{"d_model": 384, "head_dim": 32, "rope_fraction": 1.0, "attn_scale": 0.177, "init_std_qkv": 0.0288, "init_std_o": 0.0, "lr": 0.00108, "lr_mult_up": 0.719, "beta1": 0.9, "lr_head": 0.0114, "warmup_steps": 278, "decay_fraction": 0.749, "batch_tokens": 131072, "train_tokens": 499500000, "dataset": "wikipedia_en"}
MLP neurons of a small language model. Each row is named by its layer, matrix (gate and up: input weights; down: output weights) and neuron, and shows model dimensions 192-319. Each number is 128 + 32 x the weight over its row's rms, rounded and kept within 0 to 255. A neuron's up and down rows have the sign that makes its largest values positive.
After each neuron's rows, "fires before" lists the tokens most often just after its 100 highest values on Wikipedia text that the model never trained on.

L6.gate87 [176 131 121 128 160 116 113 155 104 170 143 113 128 120 148 154 175 115  74 153 126 118 153 131 153 103  89 133  82 126  35 100  98 157 151 160 189  86  91  61 191 151 184 105 231  87 138  82  85 124 214 137 182  91 121 161 181 186 141 131 155 115 133 117 110 117 125 171 123 144 109 208 101 107 150  99 173 138 130 121 190 154 100 147 112 147 121 148  93 110 126 176 109 108 112 160 118  90 119 141 160  77 167  64 111 145  55  89 168 126 121 133  87 173 123  76 131 148 143 112 132 114 110 135 107 142 118 171]
L6.up87 [178 166  96 155 122 110  71 142 156 142 127 145 191 193 143 183 134 113  90 156 152 111 132 128 167 188 117 117 164 139 111 115 130 120 102 100 184 113  93  57 172 167 186 144 158 128 109  73 105 101 167  94 133 113 194 123 208 158 212 101 143 105 151 121  93 154 178 165 147 139 115  84 140 129  97 134 152  77  98 120 235 157 140 128 182  96 124  77 112  99 141 149 131 155  94  85 111  52 117 180 154 153  85 146  95 136 121  62 111 140 134  80  54 172  99 124 166  66 144 141 173 161 159 105 123 131 125 129]
L6.down87 [113  99 108 126 121 138 101 183  87 108 114  87 123 102 158 111 148 131  95  72 108  66 152 117 174 125 144 114 133 156 132 119 108 153 131 167 109 123 131  67 108  96  94 167 226 141 107 119 156 172 178 126 172  99 126 171 162 103  90 127 188  66  78 116 136 153 176 151  87  74 116 168 142 137 160 115 167  67 104 105 147 204 137  86 101 150 135 160 141  80 175 133 109  73 102 139 101 124 127 145 162  54 149 121 100 156 133  76 149  92  99 137 151 183 103 114 143 161 124 163 148 125 114 155  86 139 141 159]
fires before: "1", "3", "2", "4", "0", "6"

L4.gate715 [181 137  96 115 108  73 106 159 120  94 166 183 114 110 125 168 142 158 134 144 138 122 180  65 170 125 113 102 140  56  58 111  59 108 139 155 138 144  84  86 150 129 148  96  93 178 150  86  70 170 158 129 172 120 193 115 122 128 158 160 149 129 162  78 154  90 146 147 144 107 110  83 105 140 121 146 197 101  91 153 119 130 146 158 177 147 100 118 129 100  88 170  94  98  92  91 118  62  73 105 153 104 126 105  91 129 104 170 177 171 116  95 156 119 136 114 206  94  87 130 123 123 145 102 114 153  67 165]
L4.up715 [106 176 101 116 142 152 154 166 143 172 113  88 124 107 158 109 141 135  93 136 134 111 135  81 168 126 155 130 169 126  93 106  85 140  89 120 204 153 141  90 205  96 151  92 173 168  94 127 100 111 164 130 149 124 154 118 119 132  88  95 127 139 115 115  85 136 138 140 167 111 132 169  87 123 108 105 118 137  78 139 157 166 132 144 145 123 149 174  66 117 101 136 100 141 108 141 147 135 134 124 176 118 112 116  60 190 143 107 100 139 128 119  96  86  67  62 149 139 142 162 111 141 108 159 127 128 100 125]
L4.down715 [ 98 132 128 205 133 172  56 153 103 177 137  87 125 101 184  80 145 169 117 172  99 117 134  90 131 151 195  87 101 137 116 177 106 167 157 142 135  93 180 113 183  97  86 121 201 125 132 103 100 142 173 167 129 164 135 118 174 125 103 138 151 118 122 125 122 120  99 156 136  57 108 196 128 115  80 141  99 125 138 124 125 229 113 132  77 116 141 156 101 152 149 113 150 153 177 119 150 125 132 160 184  63 137 105 141 184 114  98 134 118 143 129 109 135  56  62 105 142  97 167 107 150  71 124 112 155 110 143]
fires before: "0", "5", "3", "7", "4", "1"

L4.gate445 [162 140  81  86 137 125 125 150 114 182 100 113 105  89  86 123 147 120  92 162 101  74 156 109 166 145 124 157 105 138 107 127  88 133 122 142 133 192 160  75 194 106 125  80 194 148 111  75 166 124 199 137 154 100 171 193 157 140 132  87 130 109 138 148 132 132 145 115 157 120 131 164  52  98 113 142 140 144  94 109 128 145 151 140 160 109 135 125 123 103 154 117 106 133 159  94 161 149 133 153 132 115 130  91  53 129  76 132 111 117 121 105 113 178  94 109 117 141  98 131 156 140 119 147 117 185 128  92]
L4.up445 [139 180 129  78 159 121 127 158 176 168 173 188  94 170 125 138  71 101 117 170 144 121 124 155 140 139  84  95 133 149 134 124 116 105  97  93 152 165 143  67 168 126  98  52 152 115  71 129 131 112 157 113  97  86 120 216 143 136 148 129 112 202 188 125 127 149 101 142 147 163  93 126  90 133 149 125 159 118 153 105 144 139 142 139 179  77  89 145 156 111 131 173  81 136 136 101 112 101 103 169 120 139 122  97  69 194  57 117 162 131 144 128 160 128  95 117 114 142 108 196 191 141 148  96 126 151  63 107]
L4.down445 [110 134 139 138 162 172  98  92  76 144 126  84 134 123 189 111 126 143  85 132 128 104 115 134 110 126 153  85 148 185  77 115 132 182 146 192 121 102 146 108 170 140  95 101 207 136  94 104 117 155 173 121 130 127 141 172 149  99 102 142 164 134 128 164 125 141  69 202 120  61 104 177 116 132 140 133 165 112 121 138 142 206 111 139 120 161 153 150 107 155 162 145 139 117 158  84 122 136 121 171 156  34 141 111 102 138 137  94 142  98  77 140 141 154  89 111 124 176 119 138 128 163 107 143 146 165  78 172]
fires before: "1", "4", "2", "0", "6", "5"

L7.gate149 [156  97 105 120  88 120  74 138 100 121 144  98 128  94 140 166 122 158 140 167 173 149 126 158 130 156  92 195 111  93  86 123 136  73  94 116 155 112 111 133 123 154 175 110 103 121 150 140 133 101 146 112 117  77 133 194 120 142 143 169 131 128 113 119 111 148 159 182 138 106 116  92 188 114 177 103 115 157 144  76 123 134 189 100 126 131  97  60 145 110 181  66  89  96 124 112 147 129 152  84 141 110 118 148  85 173 180 190 114 157 153 155 135 178 137  99 175 156 166 106 141 110 188 136 111 131  50 157]
L7.up149 [144 176 124 152  93 173  77 134  98 176 108 107 200  81 140 127 120 159 133  99 177 147  98 190  83 131  57 121 132 124 117  97 162 136 125 142 170 108 150 110 158 161 151 163 174 121  96 132 138  93 161  47 109 140 129  88 119 143 156 171 129 176 121 119  92 142 110 173 165  98 128  92 187 101 166 181 120 127 118 118 138  99 107 146 142 158 179 116  97 123 148 160 141 123 103 120 134 154 205 165  83 131  92  96 166 116 176 151 111 171 135 137  84 146 110 122  98 155 117 138 150  83 141 138 195 129  99  84]
L7.down149 [104 143 128 159 113  99 180 153 150 166 150  81 177 155 141  98 109 138 111  47 146 111 184 139 180 131 165 144 187 117 195 139 128 130 149 146 139  82 127  92 140 142  70 134 155 179 109 137 101 109 127 160 168 134 130 116 131  97 185 148 109 125 176 109 101 176 101 148 140 143 134  93 105 133 110 178  89 158  56 114 134 147 148 118 152  68 184 132 128 107 135 126 174 101 117 118 112 147 147 134 141 153 148 150 110 121 209  71  98 172 119  90  82 176 205  84 133 135  92 163 106 146  91 126  97 167 149  83]
fires before: "==", "-", "===", "|", "=", "The"

L14.gate468 [114 104 107 143 163 165 139 136  93  87 149  96 124 107 132  70 142 109 114 138 191 147 107 165 162 138 117 165 114 198 144 134 103 122 144 114 142 130  97 131 118 129 105 142 108 104 110 102 154 159 115  97 174 118  85 102 166 121 150 145  77 150 142 138  87 113 120 115  88 113 185  85 135 130 101 146  58 203 123 102 124 131 192 153  65 157 175  91 107 144 115 163 126  87  97 126 146 121  83 153 119 128 141 134 110 125 143 127  93 155 183  74 127 154 139 122 124  75 218 157  54  99 152 144  64 123 125 151]
L14.up468 [198 173  67 177 176 125  90 134 127  79 157  94  90  85 168  94  70 139 122 135 124  70  98 146  99  66 134 156 170 157 172 179 154 161 150 133 103  70 177 150  99 109 109 215 153  77 192 121 144 140 134  88 167  91  87 128 128  87  47 169 163 177  90 148  90  67 151 143  45 125 128  87 138 110 146 119 125 151  67 158 120 173 201 123 149 135 166  99 139  86  66 116 146 108 126 157 138 139  86 109 148 173 115  75 103  75 144 148 135 168 153 134 151 135 109 142 135 150 150 123 128  96 105 131 168 121 119 132]
L14.down468 [133 180 127 155  74 163 112  76  88 182 116 125  89 130 166 132 135 144 106 154 123 183 109 176 133 150 132  97  80 117 120 137  85  98 112  99 126 114 132  82 110 154 123 112  95 108 148 101 112 124 112 123 118 160  95  92 143 131 157 146 156 151 140 105 177 119 144  96 186 143 102 109 145  96 102 184 145  98 141 159 114 147 130 115 118 124 125  74  70 165  80  92  97 133 183 144 137 138 145 166 134 165 123 119 120 134 119 202  70 103  96  87 116 143 137 168 101 160 132  96 119 196 141 162 152 140  90 119]
fires before: "o", "a", "an", "ell", "uk", "i"

L7.gate144 [176  98  58 147 142  75  77 142 139 174 146 155 109 186  56 148 103 135  99 152 140 101 170  91 122 126 144 140 162  83 146 139 159 172 154 113 175 121 132  64 180 110 153  90  98 167 127 134 113 115 117 120  77  86 115 173 103 134 137  91 102 120 137  70 124 116 181 109 162 128 131 101  67 112  97 100 120 122 136 105 177 149 125 119  87  80  64 134 100 118  97 130 126 146 167 149 168  97 125 129 187 126 101 112  63  86 109 112 153 145  96 101 139  91 130 178 121  93 118  71 138  51 134 127 106 157 114 139]
L7.up144 [133 144 108 109 177  89 114  99  99 126 121 200 111 134 113 154 140 147 133 137 134 119  95 108 107 125 120 143 162 142  85 160 117 157 122 112 142 159 132  90 141 134 132  98 166 128  51 164 128  87 138 163  90 112 140 172 193  64 112 160 178 117 126  88  91 100 193  97 168 134 163 144  49 107 181  88 167  87 135  45 171 122 160 119 124 137 171 153 105  87  94 114 150 147 133 170 137  95 131  75 169  89 139 118  52 151 101  63 145 105 155 178 139  97 113 123 126  96  90 124 109 138 109 167 116 135 111 110]
L7.down144 [147 186 116 172 163 131 133  35  66 134 130 108 139  64 108 100 135 106 119 100 114 122 135  83 154 119 128 159 138 152 120 158 143 176 165 140 118 109  98 105 150 105  84  76 205 139  86 111 126 149 199  89 147 148 142 199 188  70  66 161 148 137  82 134 122 132 171 166 118  92 135 186  95 120 171 110 152 108 155  99 119 153 126 132  79 181 185 155  95  94 137 104 145  85 159 147  92 143 178 168 167 139 154 109 113 138 148  28 171 113 130 158 114 138 111  66 109 144  97  85 109 179 114 149 102 142 103 144]
fires before: "1", "2", "4", "0", "6", "3"

L4.gate190 [189 146 101 133  95  66 140 118 131 135 150 123 165 142 102 137 120  94 105 157 146  77 142 128 156 137 112 137 123  81  86 124  87 125 173 136 181 142 136  82 135 153 163  84 195 147  92  84  84 135 131 125 158 127 116 171 141 136 146 135  98 172 166 157 107 147 135 152 152 117 115 107  94  97 132 106 176  95 117 153 154 162 122 143 134 139  86 139 122 170 105 177  74  74 108 102  84 106 114 155 159 122 152  85  78 161 102 110 128 149 137 140  97 117 123  68 137  85 113 157 138 141 149 114  79 123  62 115]
L4.up190 [127 174 135 105 103 126 136 109 138 212 132 112 127 120 134 113 161 151 110  67 125  74 145 139 191 116 155 136 141 108  44 105  81 138 123 111 179 120 102  96 206 144 153 108 208 127 110  73 125 146 146 136 182 127 167 134 159 192 131 141 129 159 106 123 116 146 168 161 151 107 109 166 110 130 110 119 155 117 148 103 144 209 106 134 108 139 122 174  68 143  80 124 100 113 117  92 119  98 135 169 141 121 133  99  77 120  78 120 138  99 132 125 104 120  76  73 132 117 135 126 124 128  77 127 137 188 123 179]
L4.down190 [114 115 135 202 137 165  52 163  86 134 126  86 135 106 163 107 158 171 100 127 121 101 117 131 157 156 141 108 117 164  78 149 133 202 140 215 148 128 163 115 185  68  93 117 237 134 106  95 117 121 189 148 158 125 170 159 180 163 111 154 169 136 119 155 138 131 128 182 108  78  98 165 114 112 130 142 139  95 127 127 119 245 110 145  76 136 140 154  98 132 148 165 137 103 161  90 102 139 140 165 166  44 175  88 116 189 105  93 137 117 128 153 120 154  78 111 141 168 115 166 116 130  72 130  95 180 115 153]
fires before: "3", "1", "0", "4", "2", "6"

L17.gate253 [100 127  71  62 113 156  86 132 136 183 118  91 174 106 125 102 141  95 121 129 143 123 157 195 122 191 108 112 167 139 144 149 109 145 130 126 102  71 148 152 156 138 164  96 174 130 152 110 110 109 107 122 113  74 128 127 159 183 101 130 168  72 136 110 127 167 187 110 194 127 145 102 208 149 129 120  92 128 117  65  87 161 182 110 146  34 153 140 112 141 121 176  88 153 103 162 159 130  99 138  56 110 168  83 100 105  98 183 160 147  96 102 156 132 138 111 144 126 179 167 103  54 154 135 139 191 116 191]
L17.up253 [134 125 103 112 136 136  95 101 171 138  61 152 165 112  98 117 102 143  66 132 186 151 156 127  64  89  96 105 112 112 108  92 160 175 149 124 174 100 139 144 144 178 192 166 152 109 105 128 180 126 134  74 106 120  90 157  85  86  74 112  80  91  46 118  81  95 145 150 139 118 126  67 143 114 143 161  95 147 128 135 104 143  89 160 154 154 148 143 142  91  76  86 160 110 149 112 132 107 142 131 159 143 206 153  99 145 136 125 187 149 113 144 105 149 170  85  81  99 108  97 197  69 103  60 154 178 109 154]
L17.down253 [157 145 109 133 115 104 169 155  87  65 106 130 110 107  27 151 125 103 126 158 111 161  79 156  52 114 143 145 136 151 140  89 121 129 123 108 105 107 109  90  87 112 183 175 105  91 151 118 101 176 133 133 154  73 116  86 197 148 121  79 128 129 104 165 173 111  76 170 126 118 108  82 178 106  98 170 147  37 120 185 150 138 100 130 134 100 210 107 139 125  75 136 102 139 152 101 141  99 169 131 162 115 160  69 122 114 141 124 143 144 176 108 151 161 122 100 172  89 140 142 113 138 132 168 137 107  55 119]
fires before: "an", "i", "a", "u", "ing"